Weights of a small GPT-style language model, trained from scratch on English Wikipedia: RMSNorm before each block.
MLP neurons of a small language model. Each row is named by its layer, matrix (gate and up: input weights) and neuron, and shows model dimensions 16-271. Each number is 500 + 40 x the weight over its row's rms, rounded and kept within 0 to 999. Numbers have three digits each. A neuron's up and down rows have the sign that makes its largest values positive.
Before each neuron's rows, "fires after" lists the tokens most often just before its 100 highest values on Wikipedia text that the model never trained on.

fires after: " the", " The", "The"
L6.gate829:559481434438465427494446487462497559482482489500566499469501502414463514458450525563505540537519466489497451523512454553532501513461562494501479563522482449494556511492470612565567493508440569507453414470477458572536468541494487504539403531517424508485488486550536528458470531493555566467514486455480491516457515472541564468496563515462471581462478466459472503476472443487507513538513459453529542479437441455496526529531492548497456530442568498475479493530491509549515533509510511472454491521520521506468538502475544450458527516485583427468611518564468470482506607525526548506484542476452539491479487456492478518504453522470547529539491505569439544483502509495468519457453458522494469536456478517442536540520469525493469514541543532467488479515578521466469529500446498
L6.up829:467512544500456503399416541515519463474509459479578490538484576494514430513500511520571504520558520535496468428463542529501517520377530500502493453593533555484487479481520495541517444460541513502527426471485457540483497457511488594471441535528510549436450514524542507513524464515532552513464551502543507587491490527511476466490573502513504565420565555542525494530546518493512473496439453525442494479562525558540479474530476514527581457464545464506568518538507466614503515521523488461490528465510470505557558516520528471487510546530547457505576475507539532518427530491499458640590499532546502505475533456487500500487495583443495499559533420550462525490474485493497524512497498469435505547448453519480484455528442548505552513541468494476456564446523519444491513467443499

fires after: "\n", " the", " a", " The", " A"
L2.gate923:448443576536543506426516548451487494488442494499529469485447599508505513531500511612483530522484495507544490540483476471590564592469478513533459543473438470471516503480533539542435528533538606583490565543485485479496558488525491489470499512525544440449563493543501480468516454521527556462544482494501500479558514464534498571466475487517525495518538478448562561536470454572450499510561431520558536536541529474528509516542547545525507433476558511462504425557464540505481427527507542478464503535534550501480491539493513484596488497456474565592494549430503406428514517532454529439480531496539531486462579557526503506464470451489450482514525518537492465535456414479482532487450458450462567537540525500508507492544556411486457456402488501418487555556535527581467436499520453
L2.up923:565456523511518455471492407527501525534544611474507550463501529472450520514442596523532509556534453499536484522527508514463509521502502466492499509456518496522472500492535469497492528505500505488480493531458481486545479465532490454456534477526526508541445520488474450482524411468532413475532538472506456447565598492500520525532487580508464510539502477449469467503534567536401496523532437510441541468472476511573549487535504492487527543536471571491507532532480615457472512475485486534566517430581512460579463523460499465452509453470492488573514536442500496519507552470541523508548564490534449454475511506457469537533585464575537586518451517509489477526512433481508460517562481445534435608510481590555458476486485465410454565574533519519512519521455503547501526487536541

fires after: " the", " his", "s", " The", " her", "The"
L2.gate768:539478485499506442436470499438527471493511531537573457555532473413497568519512499565502496528463507429536456460464461541541513434489568389530517475437528408474480511525568483538457449537492563521502497536513463487500447531545475478463460485526501467542443463546488532478462522587551582533455397506453468505516562440394593503470531483550481526500442484537551486450478456563540548511533425469507542436493485422495467474578446579460593483479456502448499493488493483490511519478472502461547500486537534506553483515482446467472465427482492515525502498500495520420534524503492442513462537482491516447487437510484459518491493544556457533459528537495516545518455548510512484574500446456527555516495481483439467514482539462529501496475545566502544492537499570493499533491508496
L2.up768:467511494565529482524535521496440515453478518435488462527467533526495421487481505456466487571494455537540437512541520487504459515494450504516462526567520477562499510497505566463510526521506510540477473486539515438481544513568569534447522467458492520467499512456494494488450498468481475466488471569509505539559423492520492503430534526566497481518564481548426525524433455489643483501502474537568480597533528562522497483484490518485512504468475516585485449576468472485496428475449537576476463500407517458528559500457470503545455459495577496517494517472413467545564467530461575409505515529482515476503490367494494512445476446498483524482475566457516481533531503523519479450536519396427529485567504487542489457463446517499477519561463421566514566470508445501488515431506513

fires after: " the", "The", "\n", "==", " The", "|"
L10.gate44:456475427513497426412463529498576462483564487487528587480530458477455482484547544576479505486534536501615511502576506497556534398468479459525472503516428533455539495471433417565514395504472495491501493460587435472469479519543459437513477534458494466546483504524458492532512512455467454488539438482505554476446461534452536567570553517522474527510468473498461496577476487535515494571504421510499523526526507468484517505563555534487517525499508433434427503499482485563469435429485526490562493576504485500576416459460514526532499510496470422540498481489424445504566570574507516390465497476506513480565464543466522504537498508517527521504433557542456516514524511514454469512490513435533437546439478484549534553515469527461605483541411497576552481478538489521578508541482506
L10.up44:560532487475554474540500413480496460507478464505516509528523485465511520449535500509523439469481501579479489455396438474471497495495497546482523453477479498459510383485482548482424484474546491503458485520487503510486506531621455497528523548450539532569542527539503495464495507550525571485514474548479486500474457489522530498477563503513483524533496449511428603644499515496498455512499487454466530508520499477431474546511516530438548530538478520520520499405479540479481504500494511455481533475460447480515517505476523524530589438499536472491539490514461554465575527551531575472464442517549541418455442471389528474437552547565548504536487532506444484472429530480507492450533506470511531587626531477526493517462491569467496478441518517560502446469482466507494525528469460

fires after: " the", " The", "The"
L5.gate232:457475507499455489482408502499468531524551464528562489496551533502493483540549565468573523499545533525542502456496537489503593514463520459471443476609519502553530447496504560525492480485507543420505477469505463601457457511482462495408479536503443529456492497580467461486502460450550424489532418497480557474445482528444498523496589542571487541484527543457466559573508519527485461422468496417525531551571445450493537546558510493531529535563488492518519486559453496547549558507453555437510511499472468498534528502515574428544496469530478506551526470531529530461467507499542520528544469540526534560544520481450474483522476505432532505564456426559464585464544445471472595462481543434505490401484445433550512521500427484466513560523486445431527479527522555443565567498432484
L5.up232:539532520507456504461520520495519538558467474562526539572560490539451508544571490532461524537618448474468503451597470436530496542540548483468497579472494542490520504469548576469484453486598550507534558521470471501491491530449512466520448551521554488476475546562467489527410455587473503476513519474461454519530472496500468436424531526477490521368558481487518553535528468436523609490485459458519479430462403515464536568471496520478527562513534426514462479542493556507539439495507617485517539472516495529456565467508564501522508463544554440520539545535517466505510546588468496494502509554523539486486496422512488439415539506569493490492478473520525469457500540505470501473596486511501448485521449456483471521466485466487499532472558533405557539568464499467570463523488466

fires after: "\n", " the", " The"
L2.gate23:506548517525495485517562501490577488471551503532493535477593472485474558516458486534488473475449543485498470526495473485486517551520477467498515515458446532468525471468489561466558527594519490548485513450442602492501476533545410518541465515460565557485564478496424539449567481533464544477456512547554466522499459481505496536573452542499487496537502501468453530524504475568553471507460516497499473504480445483501405454468451464471501605418445486457487471531486472532496559521526506476555503499500478522497503470571568527559455501466433475502520510507471502480565459527530558451485513450543540493479422525475565496589506496471470562540457519551472474537492557450484470458573510521509411508484486507407441445500466517440539518521467493500490443450485440557558485480551504
L2.up23:434486457546482562599490470547488551522432500482526499532544485503544564412419546449538470623538543537558450519419506548530490402559483523566450463485500531487461475507468591560487451477549492490501487473492503556501468530523506448522509522546583467547522460494559510489536569472447476467502452524488512552433454508511434480492492544530501469579468513436494524525524493533475547511470414477531495494440446561480481473529499531471549512532525537532456504483468458513537454438469482512534595571487470502572494539514433473477478515537475526476472468491570481528411481496497472509538481505536514445514505450514511528558518530483549504466472575471507478471471447575432567494531458459422490512525501509491439510529523535548461515476469482517453484534514530446439552478428468

fires after: " the", "-", " a", " and", " The", "The"
L5.gate633:522484577487555500410474577475470462485427495480482511472473467456451539492524528504520509486484496457550509438523578492517530548390520400493499466489578487448521449497516474510603459486505445493441462538468508470480521480558463555462506576541440463540505456554418508472500494411511572498532446499466509437577557425482482545443454523494473520453462535546494469528544434477468548507492413495473483522487478493486540479540466512484528457513486513490507440523530490484519410493583474488578476465512488550539533539503532512513458459495499456476569521475588451467503556538489539471481507509539520487473534458494507499528500529504484484475522568558544494512551479493503508486461519525500457523441520453543486554463490478463550514491520528430517502479522579475485447447533552
L5.up633:479496438573488536491516470482462554503476454540516456522492481518540458520506446514389458506545481465472504595507426558458505499441502499543510482486463437473464481519477516497565579492570478465456507585480530469528534464529482462451525478439525463509453467544523527488490550506451448528482461459444519512531500480472513487557454505498470467473503511556500476505480512549534528509530524551560484540473503483551504514525423550531490425518475498555491547515551506477520475546567466503543453517538465517570518499486440530585495478472526451502533438461587431567602546507472465516478465549579479457466520522507544499546448491532407530561523527504507428505454520525529516575445564535503565499554490478484526455485532457552474456465457496508493460526506481527576471484508584

fires after: "|", "|---|---|", "---|---|---|---|", " also", "|---|---|---|", " He"
L9.gate525:496563514519518533472558450518509397520484502448460482529518547387493459451512568480452418483522504573556484500457475544435562498512495525493450571523431522499569411537441485559519416441446525458461468523443494413475494461521511521488569507454453504482493546541500571540504495523481491502503450545485433512470471474457501475502485466540458351507456528510430524510491462543510525540471485518493518534403500490507527543493508470482569520519513538506451514493583472450487544501508497434436514439521509421489513464495502477522505492520473562478496587503527494484550559465543465484498438516558526523466530552544516533484494528479545417524466524496468485488465536513492462485423506535550476448514397466446483378504404533537481521510549527451515514514463493442537514552464558
L9.up525:545519498503458557531564455535523501521491541485578598497520526462499409477494405487461521415536512478535484427425475525499410471523484463513450520504477478610508543515468524511508475503448466499522505530536468456426433488498538518511531544502523501486494578493534505497511516450435476552498470500492519472549522471501470510563531523522554540487563545497494512503564517462435526534470514602576563476512503533498539494493506456561532515512457493514487415519471504527511519512535481493504524491470519519509454551492487536533425546430564445550522477485508565531455509481591555485554513516545522447533465510514462502448556473527573433486543490552543480534471459440471491536536489551481437517487519486452506480510508591471477509507472456488545541559524443489552471482466552

fires after: " the", "s", " an", " his", " their"
L2.gate157:530505511594437478439448484471447490471436500506542488486555490479538492539504598565462452567490515507544488556557501583558497524520512496500493532496503453551527422548483490505513488471521573408549486573494524463493529524590501546506545459542496456504528476555507538417530406502536531451467518491439523508520470445432521433501527446512441515551478526453506380446478532463532459592511452521520530491470464440456542486529482568406444467484503512483512518545524484484515540461477488491530516478523502481483467478438482515471526472487577525465563455491469513488531544464546494599476529529502504492407450480573513551509471511544507530516514530520563503470441509469506493418459472502516490542511507591480525489511488453473420526492538510490464524440434491505490491527557544
L2.up157:534492484583514455488531507492488518464556506540473519500530530491525475509476518518462570500507510464505526485494498525439487583509549440455533498481454471527577518541424551540415435536569564494494528522480515507543483481582531533490477495542468523512446539485476517541494485425601431463471483517513494475573540473529478525479514405571530481513487491455503541455445458397558519400545478518552535546597449505493473445563469524469529482460467543506505500486508578554561582548483495445572535470474498525568507502444454526526498520506552539553464472422457419447440437543482499468477515499528502462558404481438485530471441488460474520518495523493508554430496520488491457488456461471477528455508491479519465450552540460503498470501584532526505554521493533471471520514539399

fires after: " the", " The", " his", "The", " Website"
L5.gate976:442493568469493514441475538423423560529471492552534528477474511484512561503514455510482468511448470463562495590467485520489564490479513432472505500453556462432515481455501563514440465563520525491468506533466451472525523526537497538463510523455455427521540519550515568471559372527536526469450491493464523516540473452483555525506522474486454467514513470475471533490493447462482519474505513413542489542493462546507508530461520499537536545457467463522485484570496561440534453541578557532487437485553524563507453448496527385502502443506519449525575531501503514434488540480494438505427531420514477535463477507556609531471482513498550501433432540558512531497555499464520458536554500472475511512493481479459466512542475442484536511497471551514481515497479541577469491499534460
L5.up976:490515526465597443525491429520473453524419500506516499580488497467478492456511530484495510594470435505533477476472508480508491500495464477438494411515477484471420500523549522479437495494562586453479500479444455519479577536511531526462493469509535521557473491476485566470494493453463566501447447515485552453494513474438453463488552537489570570515499512481471536523531493454459475385549461468470500578446554589557456487475485516452489478464510543529587521504480495509491527523472493489542551502478572514564517451532524510453507551480533509507534506467559515428482510480467576534513515538424448470549546468494523521493432520413502472449510490538436472508536454574514526467479486520502494504490451557418485469530467508449555493529432505450477548525532466471473523511466455

fires after: "\n", " \"", " (", "==", " The"
L2.gate18:470513495444513502488544569495447525491515491490523532438627547515523548445465489507533482553566492538547483461480470477484473516548496474612491521481517524500481501550486498458515467498515570489451483429511468539510431540441558540474502496462534566479494505525512493511493422463515522466541483461453474526492442464500564462511563541574479571489565436522478502579483472520487546462491437505531493479465513514435497492542444488461457463530491554486463572557447493504517590499456508540522542452482543522554431430463508509522455575506499499535456513488469536489513517511523494453528519483556571463542483456487499591460456517572551453479558531490467543455525477452536485401443497464477391492505483477512463512567450550455493506435561453499516497433495517493504523524486576
L2.up18:531520471572494464511520516569482488486520526478468463513517504476407518464502531513488533513539471525485541488536508461538545545543507505500454507564429567422533534486478463449511540489557505512598482499521604495501512505469497503513530487494520514508461504480510552572424442473459530528539546545453487533492537502485499512478626530497545491497521576475440556556473490461517509560534507566478530521532414577515534448519480447542502477485512502550525462542486518559444515495486502507463592549501511480483508459416492452556499591484541504515403522515459486453510437539416504518475425576519484503472498459488487477558482507489510485547452526484466484537517552447493578456494500477476433477573451461515556505504523579462513543480548439517520494473452496503548502508397530

fires after: " the", " A", " The", "The", " a", " b"
L2.gate732:531481538419582468361552458541458550501533538585459487479523523589494545514495500543426428500490456500457415490475531530450467529497476450446472476547505432582497463526510478491490476519574528592517473466431489557537502535548476474437490583501477519468501490531488479493507480522478481484473535536524522490539539483537499494486460479489493450509538524479450547545522501431531563466542461520512550521457608543526505477485491524487497492510449511574422440484526512488497572445544539493564455390572446567485485529539517503525490500522444510515508395505463458456427503489451515498482586481542475449566450505511493515487493472438458518510457535547465458502524510533496469535479511479549479590475429526461474501489451518502499493511537476534538514475527500515558511474523517
L2.up732:467439445569521547509583572482533503520506515458461480531539417449484440519503486367505545438513461449479439480440520469569430466500379497521442553485423556505519492500504511489483523497530445521525499455554505526547527485506504511565501547506518487553425498482500471617457428462484489477526514569494488545494441478486516526501503549506483487527547461534436477506528434461548501577481511538539512511523409509508427497548523512478548431597477538500514540559557525527562477385462473577562477530539497510549512513487457508511490494499521504573538449442491509540588521501516553443497448503571417399549461466480512531454482547443499477546509467479482504522468470493490512528482544473538449461511519501478474486520501516462474539457440444535444531522444531508478539504458573